config = dict(
    n_layer=8,
    d_model=384,
    vocab_size=2048,
    norm_place='pre',
    norm_eps=1e-05,
    positions='learned',
    init_std_o=0.0,
    lr_mult_qkv=0.7,
    decay_fraction=0.763,
    final_lr_fraction=0.0,
    batch_tokens=[32768, 65536, 131072, 262144],
    z_loss=0.0001,
    steps=3878,
    dataset='wikipedia_en',
)
MLP neurons of a small language model. Each row is named by its layer, matrix (up: input weights) and neuron, and shows model dimensions 0-95. Each number is 128 + 32 x the weight over its row's rms, rounded and kept within 0 to 255. Numbers have three digits each.
Before each neuron's rows, "fires on" lists the tokens most often at its 100 highest values on Wikipedia text that the model never trained on.

fires on: "ect", "ides", " same", "over", " Ele", " serv"
L2.up561:131158126155095135126073103115132066050098162144063080146162131131136120121143098146133120198156094098118097102130138170137100129146119123146123152110122146180192132146145138084137111152075171149121117075106116112134140091134114130145171118159232148128171105099141128200136107177143142093

fires on: "les", " Man", " min", " contin", "ribut", "pr"
L2.up149:130140151081094106139107122114155190165118080087125162100108117123123112113058178119126174155088086121112145133151127152060179133209097164118101162107155123126160122133087100107148139149162130110131131126109135139155092087153106135122084090098098127124171151213136070097148097073112144136

fires on: " =\n\n", " They", " His", " rep", " due", ".S"
L2.up230:124109067141135143157108168160174091115153133161148105140181078169108114136145054145141141089132140128107132217186135100116162133187132139101070110138100101186117106039085123045152084218152120129114150119178113113119118223194103120098162128147097164151122141123124060094147128112145105171

fires on: "ablished", " Sam", "rough", "omen", "amil", " Phil"
L2.up1179:093093095131111130148114129112147080178151122115150182139168116114150105067096057140113156092120113111161073141104114129141165114038124134133063117132128114161127167157163121093114121101139179089126138151059160112136137149143158119178153187147098087048087122231122113187117144169118122163

fires on: "===", "ured", " His", " due"
L2.up1372:161134127113148127165136152158125144161159139073145142111123138128123125159131139128135117099189141109145199163137114124072127103179151151098152114137153124127169092140134141192179109171167052080135167153154120170128145154157076066098102164093054098168061156145126079101113120084141174162

fires on: "cept", "oard", "com", " develop", "ering", " well"
L2.up1518:155110118116185129107107123120052139109162146175123160212088135145118225075160105139144109090120119138123126073175138107124164101055142162166142063142102107202196115124120141123138130195111177091142159166089195134149168127103140166154151177131080142142201116121134151165104156134129117145

fires on: "nam", "]", "vious", "|---|---|\n", "levision", "ville"
L2.up904:137100137121136155164148075111143109175072138110137175142183079056099092140094114088103127132104121131114100150111126128083094091135088173101173150139151098178109092145138101056092096102102130099127156188105116122098104133118162162115179111152083100095132136117110131144142146115101156111

fires on: "one", "ve", "eries", "overnment"
L2.up911:115123119163147133172121128125123093095092130089079086109222133116140108130080066121140174140177109105089118151122104148135113119155114182097185117130151079135183129139165133062163065120156143159149142111131117115095125149152107150142158107157176132176116140118111052120152120186132104084

fires on: "ired", "aving", "(s", "iginal", " Austral", "minist"
L2.up703:148135140157143160140127088124113075093080160098111115085146113111156079134147088126111118121175125132159099167087148126131138107092125124147125112165142124181159123132193156087154033136180199122145107104108106124105119128106106134117171152138183103179083171109109080138126127199126188102

fires on: "ear", " election", " South", " born", "ie", "ific"
L2.up895:093155118153146136116033105131165205066124105116119082091048134127112141106173152150122082132160110072129095106158137135132107100121161149131165139129110119102094111095107100109158156126172190109074116111130108122129143133123086095160155095183128105162083157255117114187119169155190162094

fires on: "por", "aged", "ann", "fess", "ollow"
L2.up533:118114112113125139141092142139201156103187137180111048118108163118148171115204102130084096056104117173132063113163115107108153125031148143164081143144128081093079072109129132133112154131121164162133141160094124123137140156121133071138157151128091145113170111134133174143095173109122168145

fires on: "omin", "ience", " Un", "ization", "iam", "urs"
L2.up293:141132163161146066166140147121141131062144079118102169155120094093151079176105106139096123117130146070115157071146113128102089094149078090188138198131101122129165096226139076106125108107101109145111127112117169108087171174105127104148171132115187156102176104100151134149141188133152116136

fires on: "adium", "orthern", "of", " former", "iet", "istory"
L2.up918:169105127106150135102140138136181163157101103097099150160129104135136149124105150130160184149125139090128097216134125108084124125077134141105245163121159136103104115134108157148121089095131162182072165136148142139112109147159098157109088154140163119105045136093116109114128123106128158113

fires on: " career", "cept", "of", " like"
L2.up607:101106148196125148139194162145062103139142161082130135138186124138172157142104075117159144108126140117110128124104108160108125092153048131094157051096092235067076115134176103137075068157124128145120118172161100149104128102168154100133158109123090117129189122138142110175126132121104078156

fires on: "ity", " They", "ville", "ave", "ship"
L2.up1246:146147175136110167148127141159181073125149157140186094146197112159147187106107112104136116144111154122105121139118119109122089163165100128119153099141135142114172068137062144117094104123115074138143185139101134157153112161175146108085154153119116204092089153077157129082151144148108109116

fires on: " including", "own", "ology", "ization", "ement", " include"
L2.up1156:126051146168115124110134103119100080136124160143086167172141150129147172096102114138141104135141173128144101092076107163107138094063142087087111057131131146100079070173137134173134150054125103130105122165114133080111126053085142126161148174180116126100140139124151188172116116132093130126

fires on: "ond", "istory", "ued", " rest", " Russ"
L2.up575:145103186127115111152150099095080103165104166117161143107134114118135180144174102136115113112123148140110173125152138121137146137189138167113078082094095173164174147155153131153093092207104109118153113101081107154134143097163104079111132129111135097189198131206107073128157120146132061127

fires on: "ome", "ives", "ively", "ograph"
L2.up315:112148106126108109136128138127154097103144138109125112139031157153146154124104137110141161064115127152148194183111136139042127128144149120095181048164148114146084058125075156126137176099141074166115163137095149158137114128172115136093108165131094133112065161159122163073141085102139095124

fires on: "aving", " med", " result", " soc", "ica", "attle"
L2.up683:150098138151146127152117097108102106102125148138103147180196098107154130128088040131120131105174123113081063150099108098141143098104167113161137119128125142175116118175181128094113094088128157118166090137095128124139127128156142156172202186103147135113232128126104131114134153197051097057

fires on: "ob", "ual", " comp", "ature", "stem"
L2.up1453:141097103064098124142163127153128166131169137085110116080153123126087143103118112159153116126088142140138128155149110071163121162058149119148142211157114075211109171186145120109169138105136169166095171133135182119134141147141091111163078140113076100136026113152156117082079130102126138148

fires on: " |\n\n", " contin", " San", " these", " Country", " name"
L2.up157:127097215103113107182153082090192199182152133106146123137205124112164134111103110086111134136140154149129092104124132123102190140209122115147135126141126128165070122162103121089109142129151116140116142174120167127131111079138179148094155143134132166111103124140125129155135108145088150073

fires on: "ild", "ange", "ational", "elf", " trans", "ification"
L2.up1304:154115130112146102101106119158080125205101158098104195086193151121134158161171137127128140144092125108131135069129124164150134157065133151150153120106110147096036165178162105133136090136063099125117161164181135114149140039135115108129117125134121081160208073042148147147128090030107008142

fires on: "ime", " station", "-d", "ible", "useum", "ollow"
L2.up425:095098093161114147129089053157167061086099141188120139163197110144137094043158093137146149158176152111128034149109120148176083149059129098133160072152126121111085093112144116105114123106129127134137129153111113094067131180122164153130165125190181150099151130101136114162123158166115173113

fires on: "oint", "oun", " Ind", "omb", "use", " only"
L2.up15:130136180154153119110133179153076086127005134137123175113153130121143083117103157095128079157138152114147119144107113200137109119051130119099136115099119146145141132106154100169118075133080056151185113150208125107122125085106136119155163147177164091160214100056141133173154097182143121086

fires on: " would", "ley", " Ant", "field", "ivision", "outh"
L2.up913:110142151099101157115117077167147048124115176128147070112166118119159105154173045116129111121180110094108115147099113120177124155170133133125139078143097169154147086122157136134142032132099091122195108156093110099124127165132108123099224140112127146122130152085117139122155104165115158068

fires on: "ared", " since", "ered", ":\n\n", "ball", "hen"
L2.up348:150127106127122146170146184142076081134170112123186130133155121135103114120088134129098081141116166142143213178175136124078141089222108106085094040128137177158137076120113120177119100134134127089184154104176113132095126142131099101088106122086084168107045157074131051106119109107136162173

fires on: "urg", "so", " perform", " with", "eg", "cer"
L2.up845:141156177195122139085161096133050122088084183062106151123091134115130152053113090095107070165087140104119178180117111174174101140068144155081156076118129138111051059150116135129127118118135145091153165112164087115097174166148134144121085139160115097157137110103132107191122117124112125088

fires on: "olog", "ourt", "igh", " gen", " art", "own"
L2.up795:134148101126111149092088109137103086110154100165082135124022137134123106127138118169149131114075143121119099098129123102124124121071151126145152240121144090148128145093123130198101185092124145153096111125149114137091124081116151124165134160133208153128147139162111180159116160185126150085

fires on: "way", "cted", ".S", "rib", "ps", "itions"
L2.up1041:110138120143136150135086126124103132122123087161121095147050137098131095111197136150130112106110172114112148065168164090105109109131161119110133190115137195111104129117141133140109092135123091092155113097128099129154121133126114107135158123133233118137138130184113121167143124163170129152

fires on: " acc", " port", " same", " water", " ra", "istory"
L2.up438:144149126071083098084106111128168104086165178146155170170120119121173157133117147116112184062065145207126106080158125105107084093138163119225132158112158090119118100177139159144114145124183153115118146128059136111096125150128179160138033115142125161137174182161129101137092150168129126138

fires on: " th", "outh", "uch", " Canada", "ots", " both"
L2.up826:151149089079096115111133118134161128149114128084107102119110126146158115125093159116139124178121188092135102151146147149082069153141109107118140147137141149124106140158111113105126060117114095142117130107080127159126121096123127119078165096119244170107090135089111091158145071160128151073

fires on: "elf", " same", "aid", "ild"
L2.up1469:175166143151107118126090055124178113067084149063121167126182116126150149063066088110123102180118127081086134126100132163080147124077111130127131103136129168098059124186139107143086030105089151132137134121145145147105123058122146160107167125118188162081195138105131112142153101144071082060

fires on: "up", "age", "pe", "port", "ife"
L2.up1109:105106165157121157121076088142124087163086175093098156120073076128149100127132160105167170139134121098124051153103156145091071105122105113122151175109155150146106111102197116089126100060081123143143121160085112146101107147169204076137147111141172131119159170131142078130168093140122125153

fires on: " she", "ene", " Cup", "ball", "ond", "inal"
L2.up1232:138100145114144112147132136111110088143173153126199159056188121119124197132070097116101087148153125146138161159160127123142195122218143114128120108146122191138118121105113130137107092100104122102143125125122141140194154110145128154083112143124079138148142184132147122061165103097113109178

fires on: "adium", "ime", " educ", "ause", " they", "adu"
L2.up1515:149098141129120119124157102101186171132181149152092104173083111142138174080136075160130127106110148148163133167136113123082138153123128111120033028117095108122085128113090142132115170116138114129094120145193166101088125181119130134110144095138063167092119113193115176128102116114105152151

fires on: "ai", " head", " field", "minist", "duc"
L2.up1386:139172163137129125139103064159106113053113140165154153154103122154102169121172139126138087152121117087187137103171160188176079128119113165144225082083084138095171106128097123119154125169099068118168092129095100093151150163096101136116157110110126120168092171150097092168162132129163149142

fires on: "ug", " int", " Dep", " list"
L2.up143:079118150142112131123092175149163084161053099162121103135142146116104123043213110100137075092117144160144158152074170136142126096107120091048133136135131079152155134063153064160096124090138155148081144116180074131077085128153156164137108121135132130159199158123137153107124119126142141151

fires on: " |", ")", "\n", "|"
L2.up526:103104119137188133142115123165121143089115085146103165116103141113148161146142072132147132182130156112148138066114123079092096103112145116144133107054111154149127089109141144121073135136064053147190103087140113076118170127138163107102108149172109123173144049161166117148080055087134159115

fires on: "ure", " just", "ming", "reat", "clud", "app"
L2.up1126:088146082128092112084132104172135202062097149109087119098198129146166121129129049132136094139116108095111139216121086213095064128130085086113150138121149135116109162093137123134177103151153129186133138139125122144099163190152174085124105093142167088110089159137156101177111097195097154115

fires on: "du", "oun", "ase", "icip", "rist"
L2.up1378:081113118149104132139159112153101102135117140115097185102175100072156050184067149092120122176094151137124090069100113177179100112094168108140117171129143139139126191148152119144124074093120102128120125137182160116120124122105136153169135137150164114088127109101129120198123150154109161051

fires on: " Fran", "ick", " However", "of", "sk", " life"
L2.up342:135091142126157143126134151182171145211150131073132174133126131142119134149089102141149132125124137091133158188103125083077145157138111131128150149137148169149074107092112130103145097092177138122107186156212132114094128168129141134127097132128150126141153120217134102115108154181125124140

fires on: "to", "of", "..", "ole", " world"
L2.up814:092157117163159136157082178147171089079156116189126108166078119148136160139139101130144118113138162135143122155144119128128146123132136127129132146113121113075203114104095126168138095058089093117133129119160137101058141139124107147121162229147128173131133118106127147172114167136120175125

fires on: " =\n\n", "ve", ".S", " one", "ording", " along"
L2.up1519:136095149150131147170112134151098155170101109101112110131212146102133121137115129119108120126157120086111159085083125148077109091180159119095146160096140059141168135148122129128143131189114099124125116135119100146151112092193145080126130104146137076166114161064138130130132106126122159127

fires on: "ification", "ility", "orm", " any", "chit", " bas"
L2.up531:159156070068081128078116119134115160176153122088154115078153093170129133123120139142153130113162137133121205137136127121150111157153092123115106014173136221069108147145177111128142140179144106105166138102104129199148154122165120080090094091066082125144087175206089130093140129105138115190

fires on: "cept", "iet", " high", "hip", "of", "conom"
L2.up1288:126126084158130113168131199145066163065110121096125132130157112152134134162168101146135162119161164090178122098154126123077127136137127080129068145123141202076069220121152134124141038132105086124118091087189128164091138108145116072145117169115147103152072092104093150159120165110135108147

fires on: "ed", "s", "ing"
L2.up67:121126182116121061164121118120180143082116129133069086154097140142173154093167108179194110110205185176154134151027133065065114103132214135090117076109188136152107130150151121168129085124061133113150126096117056105110121212182157136168137133153128135126121081134137104106102075153107143116

fires on: "ther", " near", "ated", "ches", " since", "ball"
L2.up278:139135182135138164153070168094111180096122099121125116067069128119094160129110154123122102149170071121131143131111131110158093111166134133140133120141165153095163127093117123129135113140206127143157120072117121180123113154153115071111118121118104144174008139157093099174114147101188138096

fires on: " career", " has", " early", "the", " ·"
L2.up1456:133152101134129130107127133158117097159112106119098150119096088138108103086039177139141171139123169097132142188147103185107076109144100089093148076106151137113101124134131131149122140079174098159084132134182133113105138139154099092133115129125144131149163156182114077153121109139158159126

fires on: "ether", "ient", "|---|---|---|---", ".\"", "olog", "cept"
L2.up659:140126181144144129139155180156136133047072142167160173143113139107119171181137103125128112101146103104105138073064109100163155124080097129130154150087131133107141064126124119134124118114116102114165133121193086105131116117109097106163131176139117098167204079094157147125112169149091100115

fires on: "ive", " there", "outh", " inst", "ivision", "reen"
L2.up1025:125147149179154142128148105127135067130090167096084062076086095136152117147126104127178070137159158090123078083091137116183151170115192109118194212089119152156160145145128149187112123128131061119123114164070162123126135072129176134100189118161204141112186118090151132174147070142107137037

fires on: "ists", "aged", "oor", ".S", "ington", "one"
L2.up900:138126098160142134146119127147151098087174196122156066157127076165116132097127037158132112088148130087132121125114127083131087119040125145152099096109112002121096100146157166111118116169129181071094132126076138096099155131151089119155140145129106111106143161137122126161119143144137165157

fires on: "ley", "ected", "ribut", " village", "ards", "ms"
L2.up186:111123167164146134157114113143164165219048096138153144132128151109107126122131130130129138098140150115088138123097146123144198128189155155066196167129141023143073108095106152173115174154139113171196161130137080135124114058209162115125160148146146143110119133097131157092149069109099115091

fires on: "aking", " history", " ·", "ajor", "anguage", "ville"
L2.up1294:111068080112089153121137100129117087220155170109143149140197154124124105122147142123127135103143174112141085108139125122074045130096159123143143122147124067142038146178192123149125120129156162114087133140129119120129112118134131143144141111156145187102101149008154108119132108172128161148

fires on: " can", " inc", "res", "eek", " population"
L2.up1028:125098153195102124098147151139159135074162113151143139189110106139082170116102102152160129099159140119147153068193103101082096083071146147171134130074101178165121026181141164176104124157069124113179083131140113102112175154123146154153147128116124180156122122093090125161113115176081170115

fires on: "own", " town", " ed", " line", "ampionship", "line"
L2.up375:143140074111135111055055052126038035042125181175167173159126097127094110108136115131109115141143123138122126123086124110165124137110159150146102136144111099150154114098141158127099125121121146137189139095197120110126124145097145126152162151114161139109138118134103186138103193186102116095

fires on: " there", " following", "ican", " led", "_"
L2.up1412:134145115133128127099132121151176108065149210112150181131104095171141186142142111157157079146107119063134174194101135156132129143118135096110097033116136184102104062105093158175125081126094120110109122094133111144131146092148137121150159160106111164153101139063116155139119126102086125116

fires on: "urn", " medal", "ss", " Res", "overnment"
L2.up444:154087125167201125116149187109125125111126145176167120132143116115132140092148119119154137071125117128109123186161121109125184110105149153126174169155123139107104111065109127099095153151134215155100086150134103113169093181204102130087113143139109132162122140134106109084166116101118136190